Part of a small language model's weights.
Architecture: RMSNorm before each block, rotary positions.
MLP neurons of a small language model. Each row is named by its layer, matrix (up: input weights) and neuron, and shows model dimensions 0-127. Each number is 128 + 24 x the weight over its row's rms, rounded and kept within 0 to 255. Numbers have three digits each.
A block is one neuron, or neurons of one layer that tend to fire together. After each block is what it responds to, as a language model described it from the Wikipedia text at the highest values.

L11.up244:117112126094138112108142160149089094091084138174086116168142134152144161135104124123139103126127148102115152148175147141114117150106112179112154101105104062118079144157073165126127136162125152129093126165115122160116142127166130143114103164139102145118111150180132115121108133124098133179108177147114111101167118145114147122164122061129143102109137130166129164159125133123142154126103
L11.up811:143165123076104136141177111145109163114124163107117152152132136138166111116106129123171111131154117123111168131139129144136161094099081154128152136111143168162127128108116157139101145108166140134120163141141091083135151114090125150104132146133141093124152126159104115112108138127111159123116128143127084109150089096105087113135094108158137130117122158132111125109159131143155125127142
L11.up1766:131129134122128126093159116116126144149110163134119147128136101171128096117121111156143116154126172121118142150114131179140106108150161114126124136103113113096131159121130145129156134083103132092147113092140144099107109148138123106089174141085154161120151096137106108112141140097128133133124137147077086124156141134119082099130179150124089116114163136112118099133128138096152141168139
L11.up2013:117133142167150119139140118118145127133158134088131132148144128157088141074077078091124132108141148111122151131159113133104142168113165127126131145083118107123158123124108195153095107103127121127117145138096132112073174157124148129075127139101103137123162127153154127065126133139166134131131132129102086159123151097132116106132106114137190130104129154142118148096156139160150152100156
L11.up2102:142138131140141080150158138141097166137078136140120140125162116108151136088134109131130112146137110101104138147153147119120148132112169098126146164125153132117156111109116134121123112143178148130133142153095175089119174115136128132111132131132117131142105122161119121115111146132123163128091123124127110202140109113096117152129162169119153151160127132084138145134081153120101100114135
L11.up2158:146169118118104125123141153145105091144145142141136139163111138154113103116111128139156138113125098163129137135134095137176136112148127114095195153124129159107103117155110120122191163125148152149099149113135104095148146129099151112113136130138105134114141088116172126136183067143128166106137103113130201099105148142155137113106106115153152134099116125098138134124108129113161136097150
L11.up2427:127112166134153119142129144151161167141144165119066110124122153128149141095169085158148149113159100120126138170108166154160101130159168134153152124094117140097112121137135087134152145112135121143143169141125126095144116120117114119084138150159100174146154158133158157092140122125165113130132154127132111121135112169137177092150124141147120157154095145146164140105186124083128158158132
L11.up2690:155117115139128112137098152147127134152137094095093172190167144096125094114140171134127147140160127111167118112110117149144100131155139154130097142136121139120098137152126156144127143096125146145121128140101121083162146116128139134117134107104115180114115165143141130143157111151123101148125136143146161145111140091149097104108134151102080148131142125162112126130136144138101118128088
Responds to: Heading markers, title connectors. Inner = signs in wiki section heading markup (==, ===), plus and/of/for inside names of ministries, degrees, awards and fields, e.g. Minister of Interior, Planning and Development.

L2.up230:140134104129119104157197142142089127116130067088069117136137127088150111121112132169156161125151133131109105112111109101132133150138082132126104123166143155095100123149134154107154154152113133130122103138155117120111149141139131138185121123135147144093100096155072141149116102157095149146082152138090147125112142125130115129139061140136153143145153118099168098158096114153146143104123
L2.up2391:135138118113114118106141141119130154142142107149112136131122124105163132129119123137144165124119122084131112156151169105130140111146083143102116155145152149121157130096118165109117151137131120138130127106096128156132145103117115117173107091153152146122130138144109125145127130181111149145106145137125109133085114150177086100123154118136062149123128083126140104142063134169172113177092
Responds to: Slot before counterpart entity. Fires on the word just before a named partner or opponent: verbs or prepositions linking two parties (merged with, tie against, Mitchell v.), and table or list cells before club or team names.

L2.up107:101123088193104131117160113115153104130115125109146157138141119112129112126090122102124125142125177161124157137153138145141177102134122113139154178163114157136118118099107126117161158148123175100169099102117088125119139201158138087164126099112111120101123127148108165136156113163144100103115123130115104128125130141125141124128126110098134134156099119106154096139128103121131156107171
L2.up1205:153144090153106145090098099096146126138157170126134135152127115115101098092132105113112127147112195145138110142124120128132159117174081134134122142135133135104160126147114146119151118118076146114170153136121122097109150106133174129161080101099154145111137127144128136130142123152149139152142141137180109112161109151122096140098129093143107150112117134148154119158093146109083123119128
Responds to: Possessive determiners. Possessive pronouns (his, her, its, their, my) and possessive 's or ' right before a noun, often following "and" or a preposition, as in "and his friends" or "Emerson's Diamond logo".

L5.up216:131138119126162115147068165103129159100148122086134135141093094100131136091159187127112122182116131136135165141127112091162149136161121119108118118141123086132116075115120128132185165130085153147110117116114108165114113111124138175094157172139133110129144134126104123127120143114157131145132107149177139117127105089137112114132150147122125092132110167151163134123109137133126140076109
L5.up2514:103132080120168092143188098138114137125175143104157132126160116148171100100117144106106108189141118128134099122138112123128177122151138151137119147127112145122090130101137125123121133142139087111100172107068094105106145155139144156121108192151088126141129118119118113135110132196114125139102120136127119121114137126118131153140167133110127140140102132138175178170096096096125147118145
L5.up2572:110143095107147102151106143135120127093157097088123129123135132099115118098173146141114104166146125147118116106127146138125159119150117084178093096120173125140108124135111137161131134096105183150134145171095087122133114142142121157079133166112114130125099082114089118143110144127126110136125117114175186144139116172117106116074163143129100103164072132115143166155146125129119141126135
L5.up2977:117107089149147062148144112100136145118136124130063136160145094130150091094116161138120113141172100101125125139146140079145149124133120104118133165128117119120141148118138149129122160133127120097135128129100093134093169156104174089148148136176111135139102123092102113132152128155140146146128136170142116140136133110160155117141144145098118108159094160125144117143090107134101151109195
Responds to: Before names in lists. Separators, country codes or word endings in tables and bullet lists that come right before a person's or entry's name, as in 1994: or AUS Shaun.

L11.up467:129072115070116131116095132151088140126100149150133153171163083160144161159112138177165103139167119182133129116141121153099088155111142124144128166133168120118144122113141127151142130110107129090152170147135082124110184135121147156120133115170115138153158133057188126128146127122138082110122104101137139149082103126107145109158147124149132115115172155115131164129120159127128112139139
L11.up505:107101122136104143152106146148118096149132136158112113138153112126177095137137144112112158179126117137189118130152142161132109124104099151110126152102154136117186131116149154134105155116147154106163167159149081154115173126145148143109126134114088119088153137154154145098088160170118137122109157157116114165135117146181124158153096125101113094089154125124112151120130128123156138131155
L11.up745:120158147116170150118119137111137106144080143139139162117108144123132112173126073156106148086119096159117125098155131139088111086112141145156158141140132117144120148147134105159155123170122128117135109124080076122112137129152113150131115127133172100130139133100109131132138121125137145114082142127131137152123148142117121175177117120174152117085122130112115190145141161168081120150121
L11.up1042:135115102118171159125104136122163124135152100079122161129135130096128126145126133122128114114096136122175139135093170120167143113108141124091167148133147154095138157129123139142095128112195178130133110095141124118169162140117138080129114156133121144144183092124149174122098166093115108116130097067135087118178113123109128142138149125137115149137146131108086159119133115123120144147105
L11.up1564:103110105169118132201109159182136088181083107094117104125163084116175142119155138139120164087140099126129103121149155152176105148172126114118104141167124144106104115164096119166114092127142132096149139146104120099153112098173134118137150083137148155088113133176126123079176098125118105140112107150162172083100151102139120158125164092095167121106138151099150167169096143102113173091129
L11.up2148:087102131165149130140112129156130135140155148115090124137130116097144149153145116134120147101155083124149103128144151128119131105151126131145144163113105166103118109118117116126103124130153157124109119104159136182122088138152155125112120128143132136148103113134084131099157132155136110104164124115118131133125145116132124158112119124089094084153142105073103166126104130113090101124178
L11.up2918:141131127135144173112139103174103136147188175142132140121083160134133145148129113108117156154153118127116116126133147148112075139097154099118127155108140170116164078106101131125120136145112145136153173136150078135179122115107152142106120102152131111124120166150158119142157152099127091155133139154127125141146166142171112167112054123122126123132109114118109139142105137149129141145135
L11.up2938:117117132135112118167108103107113153119147135141123143104125083125136122154153113172119149140143089119125124135139113112125126129098142117101122115080162156138188129107146138115123123131133163119115158102142144067104137137110128156106100102094127167147086121134153127138134131116151147156095090125106122119162129120194105130112112141108091089138134119114116158140072164130134129097088
Responds to: Predicting an upcoming number. Separators and words right before a number, mostly table pipes between figures in election or sports tables, plus "on", "–", or month names before dates.

L5.up97:163121083086153112105121143097090141102121089149121100116126107125126111153123103141122086122129157166149162135147126140125110109133183109077143129107112181120139127150099129131120156160160144147129139095160178175134119139116094099102198112102124135132147109129108104144144124168144155132124109102184084110136122149170152088120133138115150101118127173081160141117121140084105132137129
L5.up463:143129133166150136140123112146127112120155111109148111089141134103130119142115130116121113107143125118152140162145105125121142138106143155090120129159163128156169108100157106148116106148116164121095166156105131130143139177103071107113170094071129171130141069148089135155128134143137128112148169114127100095116150133174124108126115142140123110158131145132149110151086104133109152119130
L5.up680:093105141096090114140130126126141129135174122160139154101129126087133125125157109148149130091142174133130103128134149100107129098156167095111134094168140138102179187110122111101115094155108178123135123126181141166124157131127117149106126105101188139143123049173134135158150137132141124139174147138124110110147118151113112134121145112137104100195122143123124113133104099105138072151096
L5.up1013:163106147156129091101092148078143093136155075130128124054137128110103167142166097113129118146164131158126101140105110145100107131105102086072106115129106146116179159117144152155143089153114146153121128154136162124109163136105113149115158122116109136141124081172111168199141103108143132132093120108130099100143154133121114142091127147126123135139115150128112148153106111143145149126136
Responds to: First-name completions. Given names of people in lists, tables and prose, strongest on the final piece of a split name (Lu-igi, Fab-ian, Francesc-a), also whole names like John, William.

L11.up769:140132162069132123126099084129119106125082097133125123182166137099136083123114129125161171101158127127115118090128126109089106135139133083136101101068113148156107157183143112111172097127141130085119138148127119114133127127118104165147118123094120114127100116157099128102125137142110141103100139129149152127136145181145143149137147160151092086134106171119169129124149144125132129120117
L11.up1127:147093129109126130087115127119124139084111146088139162147102138112132135106163141104121111103106152131156151077136141152151103146146130082114134119130108115107099137110146150156149123107141160158157096116139126128122116107105137122131163113128142149145195108102101124135179073153128150167160165091138085130104125163149142083116129115115098117172140157159114122175133145151064170128134
L11.up1543:122107121133136125117111126146160097147054140141118114147156176121136120128124103105136062103133122130108130148138175136123127105093107102122160134143097158131137179145137126145139090091165111134108142177133112124140140118091112180103109100133162117116110069147126117178127096144142153124143156123137114098146149126162156110157091143127132143108081139131106141141131144159142157142142
L11.up2404:122126099148112130118131122125118113107124126173127128122134100114180151120136132116120122146133110129123123152124103154117095153130083131143135127098123179125100148151107156200119135103114119139086121084106139054093131115109124151129155154128132129110124126117078171139094126095115150162132088067128108108136201108117134117132142137159138110147124135112140151153130118171119119115172
L11.up2528:079187100095095134128130116118106121095102116178168126137142110095138128173175116120139131160115125106119162093103110121116134099170140144124135104119125138143152164181142099130157137137134133126103098106093096142128084125150126104116132093080118156132114092099106147124169106123101102121116120054160121089131121160129134134150121150108112122156095105113147128145129144102122109131140
L11.up2685:100145106139132088123144111132128114104135116166116123104150152085109178138115097137118164138129121093125127142120167125137113151125085125144108129136134188104112136132113127076145132159138106151103092142096127146121132098147153121127134138135148124143101082162081128107120122136125121115143159144087130083126114135145137178175175147111121094153122143104128117123147093152084136116098
L11.up2779:121106128135177137136111133125164141103129080137095106136162184130136128143113071118110081103110100100142110156145161165117106126137106125105156151125152155148116143094155140137115110118133100150102151137142181143129121151130123131129128109095131098082117090169067161118130121138175122128158109129121145088130171091095129107114146145117166184103103132106118185140110136143062139107082
L11.up2827:131112127107129138121097109123104126117124150116114107121131146121112127169141123113080102134148071151109142173159125160134116125121111070125108114139123146120156154122162149139120123145140146117120160189170098180100119148125127109125195148130130124113153114119127116141126134161105105122122144135180093122100131150137149147122164168123121129134142129171133125106105160117152124182099
Responds to: First-name endings. Final token of a person's given name just before the surname, mostly in lists, tables and rosters of people, e.g. Francesc-a, Rebec-ca, Kevin, Tony.

L11.up856:129148133070090132084133141090095149172122107135099134153168127129147133145156159107142146119162151138145142136102162093122135135166166112102129139137162127142149126139144101127149141150131111139120153106138126150125105110132166108078121126151127099154107096116097139136141149151122160115088147134113118100141113157177133129127123180121098084172109156123155134163194100150152085170155
L11.up1570:104113155149130136177145132139126104155073120140110154105127124142138117071119110146111134098113095127170126131155099122137171070163141130162128107190124160111147135093109128166167156154135159105110138096126139095129178096117134096150114168084099148124114123123153175094111119143165142119178163115132117157144095149153166165118150153148124135133137125135144103092096130112136146133113
L11.up1632:130149130123145136122153172076144138107185069135163102117127152101097128144137121092118150120121108111122114110111125114087128142187113146137084089163126123129144097144111144067131108127151119102087141113135156170121126141125169113099127109099133123095093095117135162153126102172179124184139139095144142157126180130164120133173119162147156142105133114104097126122152130134115082115178
L11.up1804:125128120123165133144091112091107107135121120133128131122147099075161175123097152138123135093148132151154157161152111136142115122154109093162125091116128150120151144105123173123149103120140152137133141140098155127152147109130119152123055123114144100090135136118099151117132122104137105156097106101195089115141103137097142147132111150132116133127125110134087123134144115150126115135129
L11.up2412:118123127128141127175111161136120100107148111171142167104135113144145139117115142119101095098136102133152110135124106099159158072151108136144122130185151163144141144110115117143185143163121147083114128086155120112105178087132133121145139136100093133122130132145144176125117141121189116124148160078125113136098076164159178105140165123145144109149106158106139134106095160131119156142157
L11.up2494:086147121132104075183105158157125114139139109127142134097124133142126147093102122117104136085147097098105119103164174148056144107168145150095119145139148131126089134163126142130139165151145121134104141131145160123111140097086127140099147083093107106119135096120092127138157150142123102165104152134136104122122156113069141167126134167106143171123102087096124106134080128126149143170101
L11.up2978:135189144112137106130145129100170090192107108099078157118155153109138143127146126093089109156118117087074145115139127130105120119174158090170157165114158147157105109105130132129175106127149151120086164112143141149151130133086131140135124130150150108101111083162112156107141119126116156095107123121157164159088143124080134096154121147136136162101150170112091150103142110086173103114138
L11.up3063:124168180137110143148157138141109099101112128124151131130114162115129167107109116128141115103138130151117113127121142123135117121148110129065175109174142149124103128124077126133144140128131134094126142127121105103136171095111123147128158122131145078109118090110114160147123123164159104137120144130123167110118073142145137101131166150102086131116094100109133169141130062155093142101156
Responds to: Before a person's name. Fires on the token just before a personal name: table pipes and country codes in sports tables, list dashes, and title words such as minister or producer.

L2.up573:160077168104128153137111147158109171113120110157143160131125111118051121107124128180133097113112093139154135153109098090134113145100132156113129139166120148113113153151123099105148148133108173089113128094151078110162104155125110137130141162123163153143098149107109123110118146087170117114140124125103145093102129157128116139111166137121081148136088113131063114172167170131113125124099
L2.up981:104132104112145138119117147134145133108129150106130130155131155133118100171131120158132161129139130167129111116144088157130150171084117130131155112109124154136072112124108150109166117193131152170155170163060119110099117090123145145088155145122188142183151156090140183110089115101144116087051134148137186116110126172154108123181149093134131165121116076129094100147092130108094135132126
Responds to: Closing heading equals sign. The first = of the closing equals signs right after a wiki section title, as in ==Career==, ===Early life===, ==Cast==.

L5.up338:113127133141102148100150132127120174089128187111104131127117142113159100161153096108118105186076157131112118140179139143157103101111154138149129097096145126098115134151120129141156136099102151081134166156119124120094132150119113157147135098137156138137171104137099131117144127127158117136108166148104097130130147138122114151120126121093174115151116125105133138122104124125140121127133
L5.up1255:167110102102117143111077112154161088135150092139132103148141119135128101160151134100133121148093131172106122129128156119132172119127162123118169087080114130123152098128129130102134126133088169147141138140125108176138142115099156147142131138120127129132131163175136121119100122157146088157091131174160150175112158094115090145165099117137120152158106142125107127094160113145139128138124
L5.up2328:105113079099103106094152110115142130139107103120120138109144111113129088138100109113138142142154145137151128139132146142093129110115144144152089152064091140169102110132124088126144137120143121119124088115119099156137111068164054146109143114153139087088131111124122162126142121121115160139099094109081108137152101116083140113147088150149154128135134114136136141136133141101189134117149
L5.up2879:120114119137116130132096120149161187125146091116133106135141084124129115128125131124126162103171129128137076097079117113148093148110137142144120103084127123161090143137156138137140120147161137123151123115132097142141119103132154126154132124121141107140071138149149124125113073120116143092119147090084119184121177125093136158155100162162132139132132065128126179122133128116094096124130
Responds to: Table separator dashes. The middle dash of a --- cell in a markdown table's header separator row, mostly the first or second cell, as in |---|---|.

L11.up245:156102130110077131139134144168144147086104142106181122104161110139133113122138120108098114093123072091070153126175112141095123136132128100141164097134178152137121143082172123153154151092129103156147136081140106119103120130103135153096159130131135154145164089127115156123139126126114119152092082119108133106138114100170137095152113119140134146131104122135105108110173149097119139102128
L11.up602:175153105124117139146122144131115147152114120132116138130117099149119152134132118138103177124119083108122095121131189152114140139116165153135139139155133129164143149099133133138138153129074082106148089107162160119165151133150135114105128097091186158133104125090141119124164091154139118182125125166107087132113121129123101149113088137149123136129129116118140138110146138148140134144156
L11.up1314:117159125136101095158149126159112140084175120153141136134173073154128160139134119134108099154139141081123128114111156124089127147115126104149099096114110155186114141126146141152152136128132112168084116155072125133109120121148100114096144159129139118147137143181127132126114090123078177156129102162123154101104090107124119143145094124171135112131122086104177149162120096142165111130108
L11.up1665:154138107151129099101171111129097174143117107159127118095169154180153137107148108156136107196151110163125150118152108120109109120145110134108164141117158124124165140112149143130167162114136171110135105147088126140095123117159165127141134095145096150093165142128069117126130140115173154137109136133158148135114122096109151127110137148092113167147099138132107076116153116134095154184130
L11.up1746:101108116179178099118116114123162136139115130165114125121187112134147120081149118146094097162087098068120136157106123131105061111152128123153124124106151089126144122140097141133139090108114140151075144101121173107128104134135188101132134122085112128088148078094123117162097133140121144118099131135151113124114123134137169113110106154146127144148116150119123141126124141136173171125112
L11.up2902:171133126145105119155107160061103124088085090122090102113119122142152146129132130104142135128150143109124156113151146107110167093121111109121181117089124154139134103128142119094101156120115140138154168108116113109114125135148159158151126069115140130113154136123108133152118108144129158129116131133138182131143149139151133165136102084137103122119110169122135132130157123124114108088139
L11.up3010:142121153144139149134148134128148133099140119134148128158183110088099132150145172147108119194131128109100131144154165116090161089128150136155143177135092135149156129063109081165102139107108117135106202147163101099150150150126148148134098128143143148172130088096134107084142112171176124130154137103118096130131146121144092116116119135139133130151107115129153105123131113112119136132144
L11.up3059:124132127115101158140136190142150118150070127143124095090123126140120127174160111162105153111128148090128167117076162140086150149132196089142146107105124153152080166140131144105083131113116145144115158111139129101142118081126139126087147135112184146098140111117155117099116141098100127152119135077143071099124137130145122139151111154145098190159168122121160132138135131123145150097103
Responds to: Function words before descriptions. Function words such as the, its, their, his, 's, are, and and that open a descriptive or evaluative phrase, mostly in reviews and descriptions (e.g. "the arrangements are stunning", "characterized by their slate-grey").

L2.up590:100092132145132137137098118156153085127139088129130151096161116111125155163127111098174118121121131137149119186129109168095126113132110092087117174155085144142121133129131158121116127100110138202119151132138124112110154155089052147143161156123124133115142088154101147150166145124147140128142130140159087115151106143100147102131079124104173148139140160125117142127082148136161153136113
L2.up2371:144103135104135153127144119153159145165148123117152121121150123115138140146129095094144115123111113137113127151147090148137099151111138165140109148101060147136148149122136153131094118103105166120156155158130138121134144159117073145172120154137169167177132111168111165173117122132128137086111167089136134100145122113119119114141148132134193158124126149133144149134108154138111126123130
Responds to: First-name final pieces. Final word-piece completing a person's first name, just before the surname, in lists, tables and prose, such as Rober-t, Harrie-t, Col-in, Pabl-o.

L11.up258:093089097132080116141182116119108118176120077146095138120132159125141121153151129124118129089105118147130125141095108144087081101157087114150162173116151133093097136129108130154143144114169138133116137141144128154056120109144116119078104138112103164112118118145110149149137128148112127131095169134150094114077072117145139110086138107106142133134129153110134135114098098095078156129160
L11.up701:124152144146137127126094118081129085119097070144106132135099110131157104166109128148126149124151115124099137126150114167091145112115065127180117170122135157143146114158134136137154102107142126133125134156079111105141152160106102114083116079089112155120125094110130092095113105118114153133153131144164089134125119094115148160135096176138123130154174104142133134121124163130139087150176
L11.up1231:091162147115106116175167123114135101136139061155111150125129130088152106106145143167147075201168171101137117092172116088132130132087152115135124130175130120092125139158142139139129192084145142115113128110138148139095128129134112101158139104111118135113147159133097116156104103136091121119115103170131124160152152130142125096126161086127141164123110094136155131171136143113129136071121
L11.up1316:111170137175138110117134112129111127106119097168104121153111110113158148112075119121149121110139167123109157140134136123155089118134132149175126134130141167129127117144109143124131150138144130104147134112099121124094153117113097119142178081114128108135135137111066170113083146138139151181133111157152109104135077131119127158139124154094104161157083111130113149168111121123114156133126
L11.up1445:120173147123083117095160136204101129143123110092086146147201148102165099163146146124138124099134173131134152087094173143144114109150145118118118156106128131166138142094128113151128123136118112125125158099080144107126083157171135108138155131108122105161128117120112127135093106148123155144078131154094151080132103145131132122114110128109125120127123124183159112131123145131135120130118
L11.up2555:167125157105123079175155150111091103123153120182085125137131130108098136101135104142177130104125161135152104127142141151116135084120145103136140164113124149183168135127114138190155127112102140119124140108154107125112134148099127109107161142101155137139139140103099138123105107110154131133086095133121171101111130127161126112087116112113154100134130143116174121159079079135115119146125
L11.up2799:132165122147108123132121131167095061128148131138145143118117085110143078115152114138112081138154133098128132135138081139175131148129150116187125156154112136139128092156088134135166128131152141150133150099110137149110150099119137157141105152124093155147108108136119109124146088136145116121085135104112114180133096158180155073121151120119143135151131170174119135123127147097106137150136
L11.up2839:132113144127109111129139163138092133144133103139142118137161154092148109069107103161101111101096146108115099150131140132138137151141146124156113161104118116141163110101130147148128130127121113122072138142091095114168135118116096105174186123136087100148113108139058091121125150150125113137118106083108157124136094134170124111126160153099125128169141086130165133136143157154161102148109
Responds to: Before club or institution names. Tokens just before a sports club, team or university name, such as career-list colons, table pipes, country codes (TUR, ROU) and "at" (at Brown University).

L5.up382:098126140150151127138112145092125118126146114120095162172147141134127144168158127120100102099143173162131115129163093152166147146071142130086175086144105085144169114119122108094157108100158129145150114147118148164140114093108139125151154134084133129112127133151129142116147099123152102102132116138155167115151080146121117162180099132126148145124084163127121176127133150127164138112178
L5.up564:094122113150170132127148131144153117096123118095147087175118119092126152117130108144082128096164167130125087142129101168141179131106124128114112136124124141158118138102127133116145099116112122149119162164057128091127142100171136103127123166077125090143146170139177149092081130176119095141113123139113153166112151139107097134169147118124160088067124111138106132120145124147128160135139
L5.up1979:152117091092124152109117114139106122087167130163124073145155095125147154128114131117131086128141144072124105146066147121163135144121173146095119119103133129113119177089152107187100149145120139106085112179101150145140117103143147149137127137103120128143102121133119115097127102127122079125131125093160089130167146158105152155103155110146173096109124113130101098125116122141125139134169
L5.up2875:117155062128134110116133108113150105164089148142129130145123090152091092135180145112113140160167129058122132156145122140126091131099136137128130069116123150114103163124138175087161104114092113123116130108103165117153124114123150118102138118110160147125123145155137151100123132110138134152079134173147151107151114142144119146109148129080134130096119102116137116150105148102128166135110
Responds to: Closing heading equals signs. The first = that closes a wiki-markup section heading, right after the heading text (e.g. ==Playoffs=, === Attendances =); also faintly rather in "rather than".

L2.up149:128115135106109136110132147145088153111144096095112143112138146083142087129115128112123133124173158147131099129182154154130126117140104062196121133149154123140127141120070140130074174141125144096133140166123120129149129131105116132114133111113105114112089137140114109141170122139081069103170149091154131136154116157185153182107139119148082107157152139143090098145131127137110132120149
L2.up881:106134117173114157124166093103126162144181175101109146122124117116141104096139140160136136086106121142134114120113171171176101182119139148137109170159146114068093147102099150127085161091088128163128135162124130131160132150138081091207121129168126165133141111131108143063079132148144136130144159129094150119127164122141157165111106158127106109143148110132128153150145121113096118127131
Responds to: Separator after a numeric cell. Table pipe separators right after a number in stats tables, such as election vote counts or league standings, plus range dashes and "to" between dates or numbers.

L2.up1263:136120097121131128152111111122149126111110136187082148116139125134086150148118085134155132169116129138162081155149121179095168132124078104123128140185117142140124148142137131103145136136133139120131143097160168098098116110159084169109145184113106154120101104140121114138126132153154122104139140102144117126153130133159141116168162142121155107143147119080110125121103178092126129140109
L2.up1523:124099147105138148138123118183102141114133116135123144110110105122120148099083118136124128102131127116164097124102111143140146114149117080113137089177122131087142093099096125142155121175105147130099144110160148114129157081121079130114153166120108124080147096141137181104173118125178136121092142148125109128117130170099167114153133137158170165128128137161099161103094135107128144112174
Responds to: Person role or title nouns. Fires on the final token that completes a noun for a person's rank, job or role, often before a name: Admiral, Colonel, midfielder, trombonist, rapper, director.

L11.up106:139159123134116153137111159168118147130130128092150158149135119113150149163133136143116148161150083150143135147138116169093098127107172095112132134109105140119136118123091122118145122121154151069144105109115144128129159141144114117115173149093141115113087150151103124071099129110106119126133142136130103179122162126146123124132154101166152163120182111114188123159102138127145104135144
L11.up374:117158162137123128149163126123096162132105095135126139151142168106140134157106142140120111105151105181096116166141123168149163110145138086161069132173145119128145159111101141091104168103107156111110126106088110103145150134123164139112148113139167142099144148104165132113139094114108152140130154187096086197124162143148124129122128090105135098135094139132063129104072075117148128164125
L11.up766:142148141171146130140155117108123102144166167125128169132143104113098171119138114169125120124144079130140177141117170149123079158150124127154143151110127110180110133114082128138127150112130141154097130119129155144108086066108157105139096147143126122108147105168170129146110124109113119118134135133111107137107143155116122091143136177158130146137109113143117104117122128137143150126094
L11.up1186:126160145196114160112112121130146161153118104108120147121114122094142081145180144134116121150125169123123140102113082066107170131129155113132101123110153149128124108116109142139120142117171124153161110112104160093163106132136149138148134118103129144154175089124163119107139141125193135133136149104134127137119110150120122140144143128143073107095077094109118129162073137153119121131146
L11.up1947:113134080127132145117107122100168146137091099144156124141129085137089107120170160152105146092099095140098132130128120108103122145152108178105115146087117110135148106130133121150136134120093142147084136143118153129111132104179115116142115180140145117134137149120138133121141142159180102125124126136116139162146145111104148150149081131115124140149130108134111123150145176115159107166152
L11.up2715:131152141096130125084123082085084133143134140146165144130122124108110116137108107129123130098143131149103167124133160103141192129107146124179123120101098125129084116141148123134138090148154109166165102111150129123124120120115139189138121117141150121089151124159158140096124125143142122146110112137139127117108151161083143124111161137114162083149140143114126159140141148124148097103120
L11.up2840:160152097129134183112101111134097163145145154142144158105125082143152084144117132116093111067143088150159118150067124111108133137121143157121197129125192131142131094149117150085137139122118131138148136096140121096138109103135092135099101111141116128143097117143158128126149146083116132108116139178102125112172143133110132108102157155118109116083145157138137123117129108138109114121158
L11.up2980:092103126109096123127093094144095158078129131115104123147128150129156148117122157098112161156132152108065138114121120102102151101136145134130076093131146112161165127099120131156104121090143158135144150152109116102147168106133142137105148112094121110119136124105120132124164115098139060101114109093145134087132162133120087129151142155120128118101173138131141106133112096137139132135130
Responds to: Markdown table separator dashes. The last hyphen of a "---" cell in markdown table divider rows under headers (sports stats, results, notes); weaker scattered hits on years and word-pieces.

L2.up432:116139152176105098101141104159120125111117119142104112102117099097127096132151101152120145141131087124121123064127136161100130088121116071107148127112148121141114135163133175169119118132146109089088127107111122130131174128150132105113178086113125114171087133126130160163138126145127114093090120080129089137134125094107099131111095157119128121113078100092094130117121127148175134160150
L2.up1985:169151092136135111180107102093146122102136082154163093107128114109139123148121085123129133094148112106126114135126146130167083071129113142105082113156154094157104125141152164141119162128106143108122142123148151140115088100142165141119122128135114106106076123144147131087158127114152080120134103109119120134122155147110169149159163102098076107130123136117169135123103136121154117163164
Responds to: Table separator hyphens. Hyphens inside the |---|---| divider row under Markdown table headers, in discographies, election results and sports schedules; occasionally "and" or a comma linking two adjectives, as in "erratic and aggressive".

L5.up575:130090100132099122136146136143135115102126110119129160123097148137088197104109156103126127128147129162126113138092104133150151115104091103134092142158110124100126138083098136124100130122123124154118165161142155144090142117116114154132100112059134139126117111179082166124174113105095118173101138133140083134119143150125133161107130152139132142122164115163140136142148149099148155137143
L5.up795:131117109146090123138162122176144109115150086121143158154113148116123128118128131116124109104140150141137121150096088150131123125142136069144122123161130131110129125119157130106152096121122155134116131125176164097101155111137076125122112143127084126129135069149111115140161094122162120135123173160148149120132135136173145139119146157155196151173138136108139135093100162072156139121166
L5.up2450:112143112145121136172121119169132122093121127131098127133104149145153149111103123146130084087115124137142108151130124128081129076128116103141138109143124127139151093080154098131132129148137138134116125125151124099090147097103080121146132147113157137091110120087132112151159094098203136126167136117136082129099107146128095153137124164136144179144119142119149116148123151081140083135116
L5.up2827:113124098151135162179142098120143139086169095135139156111109134122126161096102119170134100089121113159169115117146081139142155099075083120150097088136140169133153100096081137124095149117153134163125127129143128126129164081133069136144087125074106121112119120137132161144139110116098183155145137127165100156094110152137125166115174116135154139116127114126130149129098166106143131104143
Responds to: Person-role nouns. Final token or suffix of nouns naming people by role or group, e.g. academic-s, philosoph-er, invest-ors, leaders, officers, member, musician.

L5.up407:130155119170127112081149101122121131140139128085093133135144149151110128115127143101132142101121124112102198127119155142121160175135133083184090125138115174115116111093114115165127103113096148091133112138101079115112107074125141126164107102137120139131113131127137158166109109189159116072102094138140147164132109160119119101157118122181140140124098109108126122147118108089111092149089
L5.up2345:141132140157132177120133122100160143129137098115115146149151139133123120154182108149063150116134115146165141177180118124090136104117120103157112114115133128106133141150101140175128156121127124123121113155099125137156097101096141172154173101124161130118157139104127097129128111163111149160111091125097096123126117110139157121090150156118086120131122129141155133140086117129134100135136
L5.up2689:122131099161127133116134162087088167148127112122138131134147131151138165126075135100129164121129129137105087116161149132135173118106124105119111177102090116136130129106105109132138107166121135159135173102117122173157146124182130134142116109078126166111172189131101159089133108149119117124147074111108097128134140143137148142127144118184134162117103119114129132162087114067112110108162
L5.up3016:138127183145118120128143133114163142165088115100120122079117109119117105085137141094108146099175126166138163118133154147123174122152067117119148162148090130112096162147126143139099086122128146112144173125177127136142128161144150128165190069138164098111114163150149094157120117128152137098112137140118127115113154140163125143131121173169099158137131142132129136113155102110133148138134
Responds to: Possessive markers. Possessive forms before a possessed noun: the s after an apostrophe in names (Hua's, Fisher's), and his, her, its, their, whose.